config.toml
num_hidden_layers = 14
hidden_size = 192
num_attention_heads = 6
num_key_value_heads = 6
head_dim = 32
intermediate_size = 512
vocab_size = 1508
hidden_act = "geglu"
norm = "rmsnorm"
norm_place = "peri"
norm_eps = 1e-05
positions = "rope"
rope_theta = 1780.0
rope_fraction = 1.0
qk_norm = true
attn_scale = 0.193
bias = "none"
tie_word_embeddings = true
parallel_block = false
extras = ["capped logits"]
init = "trunc"
init_std_qkv = 0.0456
init_std_o = 0.00861
init_std_up = 0.0456
init_std_down = 0.00527
optimizer = "adamw"
learning_rate = 0.00252
beta1 = 0.9
beta2 = 0.98
weight_decay = 0.11
lr_head = 0.0126
warmup_steps = 457
schedule = "wsd"
decay_fraction = 0.936
decay_shape = "pow"
final_lr_fraction = 0.05
batch_tokens = [32768, 65536, 131072]
max_seq_len = 256
doc_mask = true
train_tokens = 243000000
max_steps = 3223
dataset = "wikipedia_en"
MLP neurons of a small language model. Each row is named by its layer, matrix (gate and up: input weights) and neuron, and shows model dimensions 0-191. Each number is 128 + 32 x the weight over its row's rms, rounded and kept within 0 to 255. Numbers have three digits each. A neuron's up and down rows have the sign that makes its largest values positive.
After each neuron's rows, "fires on" lists the tokens most often at its 100 highest values on Wikipedia text that the model never trained on. A number after a token or word is its count.

L11.gate44:076188098113141191130131149108145192103126131161136118141132110146130129171137091081090145107167148118117196175093106094070135143130130103128173108057128127183119132080126126151167130120106139162049193193086156167102174130085047144178142131125136132169132121136147150103081098151138122088118125083094115118097142099103147135133094079087129109064116128119141051101202145138145107096131094078083137161160155089138160146131105165140112104132084126180147077061182178134122147108126120105109159136142118138137037090153116142129151145147166137202109099086085160101108137112163164131
L11.up44:096140163138175148152155130113106158073126127156101120146190154160168107106110096130117103125171121083157140178140138095151131149167159141100092184104111168088073117058063136159100095170142117089104128146099159157169187128113112181142146129117087148106158102179164137118165146066144127116150114099174108096182067090135121107193072192179135161088102144170145114130171148128086148116130109180077152156086183128133097147127104146151091139124103153142075130151107177109166152091143154111111100102201121057118097180145137152153115150061125126115090162137138143115207150183096162092
fires on: "===" 61, "\n" 22, "==" 17

L5.gate76:126174067178134158121085099113129113101121117113176074174111101114103141173177164127146080119189158082070070161145154176174191155104154117101148155163169135107138116093109137136114124089089131113177149126089067111085131114107127187161168141173124074162168091156134189134218105144079110136120121128138172124101105174145083123141129128133151162135122122159152129159148084142152127176139169131114079105130132168140133114106176112187138129036170111154062118108230150168113182110161122149119143122126134126152072147125128089160098135139165106127106158145104194093142114094125153095
L5.up76:134140147133115083121136109093102146132106131149089126155132084101201093131103156067099163150102115203110140168121175101081109135144044131149100119109113170117107076129059149032132138099125090103126155161130182156128129132076140101156100149113081147150114075145166155106172104142167072188168167144089133131143148093144106151163124173042136182113153178129103086078136162086132127144108054143096072125098156109127114174087179142140116133105109109132145122106100134083098136113096162196108159199156073165124136118152149137141131078125166129131092130099101062176112158122132111118
fires on: " |" 100

L7.gate13:132131115106124139086133141182150125167168104108182149107136118081121103110132180059123108121126165098129113191129095129216181111140103174164065096165141133096174130085159135125101115166135160146073167120134148138116132099104175137161147134140106143083156093112083085147117056123101134189086106093119200116132101117081159142071095115112105115105151136104135151149149085158080131121130117074176134187161127175165097120176179135088109102142144124226161110107100143179143105138096135109062081072168083104083111150126112082128137151116119132109076144134187151135146166113086065154
L7.up13:183105079137145102161154120181183103158161168104113109106096111135150108173103077147127139156074136159142128096173137149126115134129117151136121153131187156146138093108106171033123124169111091114176115193147144109094129142128128144137176198130058099146145101088177102077088142115218145117091123130101172116090136136090046097104130192194102114137120163119186096108133121143132096090120116077122100110098112150079170095137093148108107191113111116070110184123103090121157115123116110104134092134153148076183155117111116157103099127160168069049112121128094075131140094091112114161
fires on: "%" 29, "ate" 11, "ated" 8, "est" 6, "outh" 6

L6.gate259:088118122094128159139140122126106124097128136145090109168139139125139120112175170146138144149080101163112128099074112135116101174089117068119110099139079105084160115107121155119110060134148055138064171157160146082071127156158063166106128128082144116160103083125077159085170167061122153148177127104116147124104132111125138154044126145100202149121108147140100091113077120072149130144142212142109104205093107123103167152146127153179148120188162114177141157115179111121076161127123118146124080142136175078119114124187141173180072147070129097091117145088100073140167081139119124150
L6.up259:131091122159093095122125157177178071157086157151156130139159158132118132142105157140168113155127120148111173158134150140178084092111179100127153085117127126122070038141118146165108134128161073106148167144124156132111148122087147125096130140143118147107098148048174147118177192111155133135143088169139075162175134102161150159111148170145201160162077093078155149115116078108135164114149184186187129171123070077136129079158141172110104129141147046174113146108132131093113087184118163176120103138111120114149155156111204140107082205156101126101077169107083150122117128140172151121
fires on: "em" 16, "ame" 11, " New" 11, " July" 9, " film" 7, "ograph" 6

L3.gate364:119138107143158181128072123149074095141100156136131145107150182112150079130150071153110148175105119107105107144194122137113126115111198084102069132111129104064186090057156076125135111138082109098119175179117084087097145132128129098168082170111158089178125117104130188087162121097107147128139172111157109075127138175087112141122079143125150116136143110124136067147110130070160065059156111171121109124170168125114148145115157086147095181142107103142215130119152172209158101101145123119129087131157114135126162128177150161164120157101147209152147146133145118163169159072114095089
L3.up364:117122093103123142094173129142127188150127165124107128113067091162162110184118069146115134099089193118107119155115112170121119212104101128121087150130127098131110145139038118098161143134090137123120126165068203145141131095099124100172120131094089139108144115128178126117067150173081112187100166135112173101161131073141077135088094153129136125125096148120188104121117186136207168142129146119127095100170061148121117150171161077136105073154153083127116100124122104168137124121133085117117174162110110125082150117136096192176124137098202172082175176107084123126074097127099082086
fires on: " cl" 35, " Cl" 30, " |" 30

L3.gate227:073158099156085154145129152130107168104196141127032090140092089147138121137163082062060141153141067146118108110113117108082163093086119141075135164173140142099179084077151176164106152166121161112123157150081106134162124117155173118129186109176126124153088120142164117103144134123143096127126137093100142130152096096118175103069129124114153179104097087085139122156104133100101149126093121076125001109143152170097085138103128135154145105115117099154145105096149095082077156186110195123136096109148091111124140090127095206156134189168082116109091138172112132128108163116145120108
L3.up227:131185151083083090133196145046093136132197154115104097118134140166146108134149153094106150193154002050118147137122112080138090147106172178106126190091171118108150138082153166096094175167154120109077116124155108114179128150116113150147152138103125168108128133163158152087133086168140106178148069149101124168089110159062124102074087134139146123155159080068130143125053145170142123176127159101128088063111138142124095174127118161110147153133162136120152115139155084097086142135133087143161134139062118135117097101134140149140125185116115132135106155151110138106167126152141142185
fires on: " ent" 22, " work" 13, " US" 12, " game" 11, "ame" 7, " play" 6

L10.gate132:129147118115130130087175100170140131110108105142136141149107130153099125152125130105105139110169095185115141126122087107149203157109165118144102099126088104148132132128121151180116209219148139137044139146137118118126186112130139101060145101150081167146124179161060127160125087108104122194088107105111148085152144126143156165095130121074092126075153169128097082123112164128147122102145120102131098131072129133128135174140091110174140123157188142129103133141148092110067170099135126106101162104176097062085106074146127137111145145070141188202156034192071134117157186092160149124
L10.up132:115157126172163138096161103167161103157055137104143114147126138115160124109118127123160078132151079125167067170078142085161091128121140113175151103101117118155128139046124150177148127110110120136127139120101188137118135078147077136161155114110158155124148149195160121082102087156135140098070146082120163043123098138121125170188069146102150202096114177151111103139156095069076124215126108133187107150120208118102094151124119152120140088142136099143110149128119147158116111146112143157102112161125122122125142110186143117098054118116124165173126245147132172146144145106115127057
fires on: "\n" 100

L7.gate250:136127111159215156106125162137216156126113089142143110104129134149114092143136123076207107145093172098088129152098191185106090142110145121152117128122125111108140090192106137132099107086136120131121086104189142065175147089087182118104124165108110069148144169145144142111162114150131139147108174156129149148102186142068077087146135110067127110170153179127112091146122076132075103115152098126189131148138215137151125139094121069143166115162148160126178134063110148097175146161136145110158140137162101116171162122081108121102113148059120118184075099173136164107148125059134162144
L7.up250:087100097160108111163161107122139136139139164087128143159080132101145126178138143078090100161111130131122128155117151082145138061150154114140075098072099149089141095102169093135063092153117087144131061146171077190119072092147157136176115147080132162143192109129105141107088143081111158137101160146156141122079121121049153085033104084122165147134146135115111127081087130131165148184128226180063129141121175164170066115157105130127059135102139062143140110163153137131098120133116063123148140132137082152158128111115151152141119094150111074172130112185155122152124114113106136168
fires on: "n" 26, "ic" 9, "tern" 7, "est" 7, "ral" 7, "ron" 7

L6.gate217:150135122131093132098126149123111139176107130105101082126115162180144106164103082126089121139114182174173150168158127148067124155117137115136118118113109108145130139128187086131119133157154142086166183173105128149067120091136125145150108116079117101169090087052126191095169115070140170197094075176160178083149130136132052120114134118163109164117136084170138139101115126080095152109153139149160106131178110121112122035147185143167088174175119144122165175160138179147156089081121199167126124115180101172174124114151174126094148154125072174132074138124143157146138164111170083086
L6.up217:139110132130086170143067132174101103143108112148119072096153145104139099084107105202138194146140119159088094089149125103096141202103126100101110122136116127101168158180124148138164186130135135134113148124159134136140121128089083154109082120191062112126101137124151111130180087099155154128122084189193127152190173101146119123168106147131128093117137132077091075113145096181070087137128125143202119115138143144117178125158147104162162107165154109088063121184108114093099163095168172173108157140147074091106170106133145145073086078147134137147163069123105130213103094079187108139
fires on: " |" 26, " of" 13, " a" 7, "\n" 7, "1" 5, " no" 5

L10.gate429:124116114116153157134122178141118170111163116159140092105135135107071099104095106108161150070094097089075136118083106124144198146122152100136128095068134100106102134125088160181096138143091093082109117110158146112099152073146119089128095084158123075133121026164129148169155146173121129153114108167112143116097109060073166081072141101074129114145158141134162122131188094114138122133159144126164150140116140157073146079176129113167103161154088079189150144155172098130184089136134181125141143179147075166112147151103112105082078167176107058107215090157135098128068143106128131143
L10.up429:107093141160181151159130086167129130104107160138120160184104179141158144162137097125066152169081082119107158114149135114153137118191154126134183145146127187139073119109089076113128105056108096154110077133165100092088122124080118090061174169193098183123132198133197139118126140123086183135116145132100121145136129109069175071113171105067120180101104144171153177123101108102182212117090109142118077138128105067151139105126109086142066108127119139140153143141161182122146122136095093143168097102127095120116114149104175124122113132145151126079189140128157063106174125125107095114
fires on: " of" 30, " in" 16, " and" 10, "," 8, "tern" 5, "ral" 4

L5.gate357:130154128104150110137148110113150075107181122132136118159131106139205065159086052165178157219109163054098179107122124207104087188137146143117100124186102132205088122119106125165168107125150136128146150095114128097093108133106112165083151143121122100157150113094094116148105076120105151139114143133093190079146108232180124145181120138109142133126160129127149116141147109117157091115110139130162119112103161130128175124117195145170201151146120175089131149116103062126158096138139143172178128142093088163120136169139170143110105176073096081117109142130086052123137118146148127155
L5.up357:119121142118103119076114126113111176139121172154148067070152194135107060143102149120144096094092126158129129058102145127136120136158141120079091149202119065152116107120140087176201195128145192158143149082106103160111140116165085184106143073115074115144080084116150125161095125100145164118109100203178159132135132137152135081160187107093119136128143141099144131141164135187108189148140162169122116105146175114091165167136117119209162119085109148123199104138133102117111082095093106187129142114082084074134185142089094119150109138100125101138109113166147078173160111148152151126
fires on: " P" 100

L5.gate179:115234103154126131106195119122150120034106117083170121083186096146126114119136079081164150165096132067098090097097127120109125160131167128162102152118113140114167110123137153134123144152154092112144146163140095099071168143167121164166130165131126220103125122146128102110150032129110145142088083085127168122184131137152142147097139115098175176131144173122124135210156168103122117166165117144114169164110091126053138125102156108173126120145093100116127150133178112124129140137177160113085038140159123082100096070142113121152130162090175117179159136165082077148117131146157140124
L5.up179:122143194126138111125170098139131141113062195159155120119153124139118154138137143114153111091118146105114083129093129138155093159143098143128127185189116109160113097167124108163154144104146225099114144167127185196136146165146085148146121126165100148064141144091129114128129077102157172131103164176147107167124163126115130157084179083090155144137114160104092162143160207164134146143166139167161217140102096119129054138108106105146041106148158118103187134141130124137104080069170110099111157147168159092124101101085154129127119109125125110216132126100042075179114127137100157158
fires on: " P" 16, " K" 16, "ok" 11, " And" 10, "oy" 9, " I" 5

L10.gate275:138112120099052181181134095113077180116197133161111142112143114150130151058112075115135163163173109138150117141170064164213073119110128080092173081082122157147145168064129134106093133134152125143130178148162099111097145098176102100117132145077149131118148122112077137061174078128193123130130112135134136153092123160127120131155082158096122156123094167124146069104099142114128093096140078095182124146113135104176147149070132126105194189122120154165135172097093118103111177132081140156142171144152173107133149160089138105154109135095119113072104134090134071068155072163140091103
L10.up275:118096144159099146109113150190134070132153141164069160147184166118148125074097220134121162160095094114120139131064121051087084109118122087128177152109126154174149083131118101144104127126086128127146131124117104113126182179110144083116092076127182089104136107130092127153146158111162098115158104127171103140174135110034143086124129198132093208125144130159124119100137109142089108123118156134077107152047187083163133146171102138114159096085093102121122185132105119143134088134139127118129164116133102057129148148117155140058110100093117160104133112157129107191083209115175095126
fires on: ")" 22, "ograph" 20, "em" 9, "olog" 8, " h" 7

L9.gate22:143122106161118134108198143140104112086172070105111084138102092170103060185171143107113143173162086158126127158129105097174154095195095138055084121153124167095164142129124150123162178173147105098113091145220133079124104178110088162091121148116133145159135132111138125121148118112175168165130102109099129126119104106086122122155135120128164151138076127150107094151163053096169147089131100110126079166130175032118129108056108146112123137092110088159119114089151142074143158118129106109154077111136139184173076115136149172089115177166146155144034090133165105184116116100115125130
L9.up22:133178125098089079198151122101221091142148149144109133060152151074119085156129168084129112114170124098134123127129096077142039116161124107111185154123156033097103149082148102099138150087107104105133125094152153119134102110162116159094087186124093137110146184148135130132177150085121104149135184099109211100105177110167120079162091122117165177119123131180129121112138127119120116178097138197157126107136169126129114107108126180105168097102122067105168161164100106133136110125165090110122104119162201089129065083084144127129153117162132121129150136173138144064084144159123084110
fires on: " 198" 14, " 196" 13, " 200" 12, " 195" 10, " 197" 9, " 193" 8

L3.gate380:087074107120115126124156168159109143146144126111145151152145180159064043136151097135085120173063129164167096150084122111170081151148148114157105089170105123096195109133179053203141150136082118136147142153122121084138114135088103121127104141175107144103085091102152097058155119098122138102118183123155140108103136098081130138118188091133147139100127183147151098155104178130106089141182100102091104099105140064125192095106131078062086092153119101180150160159073112142111136123115172126122134137173160098128127150110161107155140132068101156058079101116164127077091097115171078110
L3.up380:076113140175144054128173179082133154101056157165129135125105166112131099121158042116164165126132154136133096162111113119092140087146119087099131109130172070158186132134124102177187129122142182093149172126093106147119119095090115091041103159123158114075096143129117132066141106129137132090099144095128110151175097149111182084139101076150171140072095177107098134149158161145113106141144105088104128090152085133152115134101067174154052150171143092122160112093075111158099106085159135135130176136114073149127065171074165108120131136103151095102127080100181130103093120084155093131
fires on: " comm" 40, " ed" 12, "att" 11, " Colle" 11, "o" 7, " Comm" 7

L6.gate449:112092170128156101143141103117191159094151140159128123120122124137130162124094081080157100180138130118079131066168116091161139130167135106073170107112091073154128123168140142113159153203111140122130122097117131107141144133135192139151138077128123163169167151161083084159158105172183099094141147117136202152130098082139128052127131135076143133179110153141112073133156161126097085139139148125090173130137104179138093104113097102098108115169101182123122169121124146155141185118214171127123099084160155178169120075188098188121090087167094033160172118179140147102132138144083108097
L6.up449:139164155089157106115151157087096155136129225133132102130124122125163140094100146130175130108090131141111133077115159185132102183185123152154112158092120137191186141080138179127119125114166158133147150135059125132167103155130104151183140160146163166177091179172103139154063095119134108150112108101148142083119162165152142134155071100148138128123154104122104196153094184161225176100089123120181162155174170111176130160125122138091098148146123120120130099183095146135204109114106151096152128067112106137208133148095168095173089130109092081106132156133070152162121168141095120162
fires on: "5" 22, "2" 20, "3" 12, "6" 9, "7" 6, "4" 6

L6.gate506:109098157134085127148141153141119123140128090110159154161104154103139092125092133072143062123086087180099139139141126131071131148125182126131042096135118112084075172079122129093084149133109074059095139158191078131190130115143168136150091100142150096085131060159113124072116111143081092136108117143158160130114118142124047141117129167102139147119143101086196105145095160105139163117135114152197108077091120068119108114157177144107145127106160105160186090146111102114097088085087081125102135144172112114151106127134134115173186161121094106070091130139162073072123154087148181058
L6.up506:152155127140114181121160114126184185126191103134082144102098164137103093163124190136150159129121084092133155087153137141138141164107071102120089110166133114100130140162147086100082192169067135121125115125075112148065136132144147093144114076099137122069142146135122137115119187137133169068126154154097152070140147141114112157192137106134094130179067069114146096085120101121120127178156153107102086180174168108168127114131074127095157184126157097159166183165119170066122106119135089136136115170070097051122147171135147116132157083163120167123150066102081081185134141130147184092
fires on: " a" 68, " A" 31

L3.gate483:075108169067090120104159117181128143072109123100190122140122113135128157090174132130123117138161144105125163121102137131102155090161107140118161100116172104171135124115169129153119124130052126136131156136154161144124166128208148118155159115100146126130155048157110143136197062108137122123118169141172127042127094155118154089088142119143053110110149190114159130170104166173129185174148103154129152117170050109165142115122090103151170140102083097129107169155175129170119135117213133085148150129182100163094154108142160115129121163241102115148175177089169159120117122130140137084
L3.up483:087121094178139138115184045166132143121094097123118120156088121194139129181135074155114127091129131160190092129193142165082121175087148144162054145131183108190068127147177133188174098107179161152081101057130138126104082117098167181142180114114131078163156077162157141141118096141114144131152151158122138089107120139157124138173112145156139099089150101158208140151167074114163117071165099151159162152148131086109163106147077129109078132159098164091133102111110178136141127111187101082126137127153078144120113145109150129127121123143123108134205135131179091146180129146099105152
fires on: "r" 96

L6.gate14:067159155127125136165154111101083062053125106110114118157193103086093107130141117169121120119133134163118133140206123156131223146111132092117100143133147156129161129057161104182162113138090074107147198157149151096100105107111140184155149185137125129119101113117126139148187072078145092216079109150110124124144118154109091175117113087139132158132134057137125094108065158079123088169120132118156087176149145117134177141110185101105117173120143103109138093128164149205116162114148116147119130101165099086169075079120170081171089113113131112160146151137102122123117172092151087090
L6.up14:127185156169121128137149167158119131181133117128113089115092103095141193162092167129141141124148129118148102192135167172136187198155133101152132097132112156115101117072129137198141186130127126116089121111115181176104112111099106083145151118156062097052102081136139171131131136072103156134161118137099172138142167129124185102137074141158191139107086120181151089129110145148122083171115071067171163111108132095126185130131145166085142134121175138108122131152152118101074171121160146194115149151146077131092131144187064140121009135090150099063129128146121101129167124132121096127
fires on: " |" 88, " of" 5, "it" 4

L10.gate113:146162070104089151042142168125133125094168116149163110093098141178090080119098150115148147128174126127070089152114139111086114148146156103125231064138190163126135133122079155143175156157102139137143128080128160109122121130181102110168096131130127107184118144161135160127182136127107133172096155160100113052156124171133091148157133163118181119159107120175080130125159082103195182154125102151141142159120152166134132081130159151115057116088090129203093135130132152123156125135132090149108142111158102147117157103195145124088132107132133125146154217161120067101118186064136087078
L10.up113:108168120084192092163147163127105143168112164106154086142067154142122129102093203145136137147124101141096135153127112125126133108138108103168122173145145058149197117158080129149132135089095151122145088125110168161176127136168126112192077164080105134194116118114167138140131096125144095193071140139162181201149170102124159105157187102160114168195141152116146125142148143158118150079199130151083137126161094116150138097123109074081154104131078171106082165070106086144169166141092117109138123160144136161036131116119111101105123087135110123107150173101190093074125149057114126124
fires on: " Fran" 16, " Bro" 15, "0" 10, "ation" 8, "io" 4

L5.gate157:178127103193075097149160133147132116104055089128148069114139139173091156173121094143133155146183120072124144116108088139163116119181147088114142126097155107136132090155104208125135097162142152152157124138123117131162126144121146101167140129114096146186078138150051163138122115171158168158111151154159122152131110126209176090126044130130148163124133147112150079158128108131075124164126157132105105124091073108144159180164143132082118174162076119126113214132098149069128114155171140186124172106199128208130096095166124137111123158172084088157130167156153107168120117167090162173
L5.up157:158109157139097108129149149054149119078089167146090152115138152123171145114126078136135133158130126178127195200153157135106095172069096154066100101100116146117119167117138126137173133125185171163136093192106093153131142126114105125092136139091135126186122151170225135070103102183133120116137119153148150113058118144126101135128152090098109148112087144140065098208134155087114098090123112084122098040118153181125082149119139069131098130096150115162133082118105136122140146124112154141120163129206135063171167155103210152146120136164112164150076170146118143142072153124092140116
fires on: "2" 52, "5" 47

L10.gate446:113170171092157143148156105074125105134112135117150130153153183107163086155139150105169117246145139185097079090130102124103145162144127147159125048087143124108120124104155147128075107127122125098139094123172142151161163133123153117171140114136178108174107114087096120121136151104177152155138103137182177095108144157036129150136120148045102178177109100212071085118128141099142086099188150148126149094150141131105111109081113154172113131150110112109083172135154100148122110133119129145157153129164151101203090054111075100163128149139142110117147106130132149151115159182216071134
L10.up446:121199142108095123107169173098160150119088191137097138098132100138129171098126133047105125121121132079165056135168125159113164109082164133166079140142114107167108163100148093153181123144143163140141156058150147104126157112194136120188144081080111094103105101169084120148154120082186119132108146130111101190123093163123149157124109140130134160123219127158100126113121121116094130166118159101105120152112107135100081107086100163119146132154147132097154056106186151245151102194121087120155133145062142141132129175092098147111106132155143081163122106072145166121112124104168192113
fires on: " " 16, "1" 10, "8" 9, "3" 9, "7" 6, "00" 6

L3.gate296:160142050128090142101152127165081155113132117082119186174177112181121115187122141107148175135136127149096090104165114124100097125126168138115120115104183102150128162080153115135212128084094148151160142114123111164082065069139152155082117133116138137182128159158072126109105124105192131160121133168161168147146161112154119185130114106132150107069095216116134123133126122136133123173085066096170151125171070149143144108156127126056126132122085142186121170117164141177149141125138126094136171111184140104070132073186091153085155173174169145115141100113155103166074160077141163162
L3.up296:121087101095166111114200128134162115116098078053170116107200143183124046168145137127107148108095135183077114136147134139125155181126152214095141113092137068182090096170153137139128145143187088166074129156165141143118090096121151109134098138105138095130142174120122203133088147172108107105153155165122120121120132092153197123107177139144096115139138098088154087136118123134110177112141158129124104132086142136111172142145128098107099135121135151084118125123102137119157109088089217108132218152196105093102165148139055159109115097166127087119157190105106070122113111083154104145
fires on: "5" 27, " |" 23, "um" 13, "-" 13, "r" 10, "up" 5

L7.gate297:131186149096063174126204214100148102123160135090110093114121078161108114122162133146101151112107209112123154162178096123157085188148139100194098126062093127133142195073146092116133165163097138138103167186143064063159084118143128107174133116161097108076107110131127188153126099062121145122090100110126126116167135105080089148165114121133179157064060128147162072146134144104129136147138144121158127184156131179136138103145162115145106141141161129143161131127185134117148098119147141120131057165148125098148116134122129135151115199145175160169137138144165153093062122089158155131
L7.up297:096129115104153136112111122140182160157096150070120074145101160138133161200123106120120141104151099078082067082111159119090124071130104123107137099114125099165137110086137155060147133138076127131178133146107143215122149142117182049094098113101123175103146132095181102139164154103119085128129152182118156139170169137048148111144112106104151159124061155148188093132143141065093167176123153106109069144103135043155118160123054161191135145126166149168124123115083133168084169167118175124141144129059112130103098121115111138157137098143143126074158108111116072125126125112160190143
fires on: " a" 91, " Ind" 5, "a" 4

L9.gate294:099156083135093123117148215091121168079152144145112166058097107103145121096189175094134156113164154150125165083143094120177090141108134090087117129131097099094157132073082083167151148117115108154121183131101166089142151175142088079138139131038123188181143150132131138128182117089148171147117136091161108140132109090138155092143141172114105142074143145140129116148217146090172147134137110128141061120146090150134150114094149105128111089138197124138203144108155109125174117131141132073162095154161113098178071098101218163134136138128117162161084102138109090153135091080167089130
L9.up294:074076095092162139148136179153134098079142140162101158142103136125125119074132120163098136053162117163098150048078117145107103100116129145126164108138150151046110136134143066131155165148133116113145132077182133149134172180104096130164140111116122085090118184117153118143113131102204145131099143091067174136151095162146151147162140140114115097113110142123115133084108094097157090170156098146126189105099201104080148107075121168178113147128149124110124127185195191062108081123152132116185146110178141167143157088072162142094138156188117145094108134119134104082098134109129037116
fires on: " 202" 26, " 200" 21, " 196" 12, "6" 10, " 201" 8, "7" 5

L9.gate454:119165115114119168077169162111115125137170115109124115089120152191127134114115126084165141151122125115133146127124121091148133140185136116067073099127133094155159126112101127139172134152120144188139141167125134141129118080087117157205105156168166191131094145124166161089149152119158143188152137158046202081139119102122197131110141180090161190108108153121100087148148116131209135105214090102117133149152139168157119157093111108154131139161193150155181104147121172216110205116191162074116096124130115139143149134077117171136077155122143132085113101148072149162150145093105087144
L9.up454:154076120097117160082135179093154116107147136129150111132150201107126085109098082170153160142084071178109179079101139117167105121141164042133144096152084113119118196125094153094146097162123103089091205105093103116177145120135115128169125176163179167142167129147102108127126120088184126136142115141092134118118137153112121115146112166136126205084142121116149119183085134134148136105071094063189156140119133105146122045099138112148136153149133172064196136137115141186156136135156067123149135070118100166145130065183067091169095147149129121107165142156105168165123107115105076133
fires on: "00" 18, "50" 18, "2" 6, "5" 6, " 16" 5

L9.gate119:153112122122159152122146126135146151154152161127150122086175146103098112148144139139159145113116071181107163147154129115068090102111158108130105090128179115149151126151111159114101125157129089138099159165092135085089158076161149098129092196106130106210138060180110151181084136113137150144137092141152192070079127157079183092154171140118104136098088158094122090099128093125200140096112133122129089111110116173064163151065150155160139174138114171130159175167089080088084136166082195177108144086213071145128074131135105102121130160145125080148064147153116121123159151168160101123
L9.up119:060129131173120123115177122156146111143037157142126125138128134119108146129112121101102151177145106101099098143127130136102065098135162066140179144154196164172095051144112110091192157129169164164079114058085174110122141148197137072123176086020124073090154104162153194106173145125145155126136151145131077178145076154129151115124122101131107152138113127139159108135143081146100073115120158136077112090122068170123109146119140165171107136147131159158164147113099152103075164128101152165094128104131132166122173185096120139145147174161130079125143128126098119083139112181179099133
fires on: "er" 18, "3" 8, "7" 7, "0" 6, "8" 6, "4" 6

L11.gate9:180173110096150165056160154124131113143103136104106126068161135119179144170045124168125163102092090109103133084105106180115062116107139095154100114147172112150076157140131141134137173163108167195153188164098150106121124111126160138176149135179131081153125098119141134127129112166148166131127120080164103131097105142063050144117142167130164152143140097102156089117123128116153038144154178098185165125079175135139082157064098160116100117130112104159048109176089131129128102104125142118121090094086157095109087192214129178130059133130116142115110149160125101135130129107099161132
L11.up9:143190139084107185130117152139101108171141122135110115147143108133162131097134154101094086136114121123124148182135150074111013144144181111108096162155092121132148095151129147168070117099089140108151124113103092167163116124170151122155105128184092085113114139125199080133147127116170074171151121170172082121112079137089156117107136122198135148126131113186091117099064154128101122090114113152159176179165105131110140084111112140141214116141102116128176095086103136065096165084075156112132157138107108146142115109196068200114105132153138163079156090121128107125125173168207101165
fires on: "\n " 24, "ess" 6, "202" 5, "ost" 5, "2" 5, "0" 5

L5.gate128:117135131158094121052177144145120121073112077084118140140134150166126084088138088121151107168123174138135118143127058085160084175118185077120132081097146143122090115091149193110086170119096172108143171067147135156121152080123117177191164154063143142161124078248077146167126155132180162136176131110139138139084128135189117146183114091106107181155135103153113128177184160148096123126132124111143141161150090101107086107103148149081117143125136089193083149127122143132152114157155156152133143137128098114132102123139129151128189103175053128098075105146102168074139109093122125148
L5.up128:088116136109106109136171128091173109104071143132142112112097143173161116132099133182133131133136122107136155167126073124190102070142124168061142148155132095165088141145088136135133105116125134090118109103111072157124159086188143186103152125107188139188170118148108111165116134188151135078155104135122115157093075102098128185156159106117140178180082107161116186102116134103148141073187144061181114089131067066157128120125089101112104125114155130135133131093165118123074115107150083148127161156125132070172173125106184141096191196144045111149107189099087136092101186145128104147
fires on: "00" 20, " 2010" 18, "0" 17, "1" 17, "9" 13, "10" 5

L5.gate134:152146095089092104030100146114129102112110143154163091111108106165139118124116124139180115158137118122154146156074117147132071174149168083102095124117179170146111117104049170129173092146108182123100194078088116117110172118129175180130163115088149136198133084140079173123117178182121142136141161135115085106116110141104110137166146148123129163098101073124170146150175130117172051182183180124149144114137101131068137125131137167093064143128136159136116087081136107146160124093149139162105120082122051163157123120126117086155104114118052076107118119103063165072165124117124108171
L5.up134:140150164107088151168134130153133102071084141112086152137122190193155134074115152080134098200171107144089080103178156150129129162130117087135101115139089077138140177128139162110055147115113155136115138096107092142142129141148128164133139134151145103116097118155121115100083083170164096178122098179132126127121106130190148168150162113174091117122235171095061120177135149100155109103130116047081113122138082094178098127125102129073105116086075154123123156154114122107141146094161116115125070071117085117068143119118154162155179098157144173123087070166170100114140163092182144172
fires on: "0" 91, "00" 4

L3.gate387:137122145131081205137131141119120082123133159063145096149129079180122155159136125096171168134124100115128092117106182141135173143080137148150094120070128154126147120132219169142121146119191130094086151091190125059189166106082115162065116064117078123148092104107108090076121183156148119178138181109076095119146081097125136159149138170116132141132122162141136113165150151085098161175089184135128119156105109204116148167068147092149186122140140144151136071109147115069092126106121159147050132113117152100148141135150081075129158122127083124114142107155162101155073161176133107142
L3.up387:074111124130109146127166144141210104097150100108161106090133122109156099122163154142150076125077164166165119087075108138173105105125154125144117166142184097164146124121195199172121198107135134113084132099150122190149087100114109130138141156130159108113067181073170119126109119113107202093170131161128129172181134139133094155157148129111125181121080099143090095134128105146100120185128165105176139155123139122084136166090133152144160130168213189140118082108151140100086154124135147091126118156155080142081087082083115156122084146140050110115175109076118146080161082061156146148
fires on: " would" 33, "en" 14, "end" 12, "ould" 11, "ake" 7, "ood" 6

L3.gate303:141128116097097117103170104170115104100138196138157145173098125135082187122138071095123128195160162173170065137118129176066126088088122121134166104165137088115197121084185153114159157120084207124058129070091164099117168095165190172122118123114125147106104155178104141097119111142149098131089102115124139142094102102130123114090129158131127185104148166159199135177106081122137157124069125104108113116105079171174082106097156123112126113109081118175157156091143079104152118181107116137136042152151136145166162085181102147142107142133141145167161173123173136184124156142128091109
L3.up303:183125150161124127122158118128153122182104110167151161138148115170159106143061168084124110159092073181066100110086138138118118115084162157194193153106148144150119113184133191114147116096118100130099152108143145098120127086196128118124157088065116143139152155160159180086112143155048124129077116207110195096077132125138100063151135138118159124134112081158147142147115145099143133093113092096155127134073136111073099132133106112167175148135117103125129169110152140065173124157107162183092128105115186140162183096089157128133173119102109058117143169106133123132162097133046106186
fires on: " work" 34, "er" 24, " career" 9, " play" 8, "ah" 7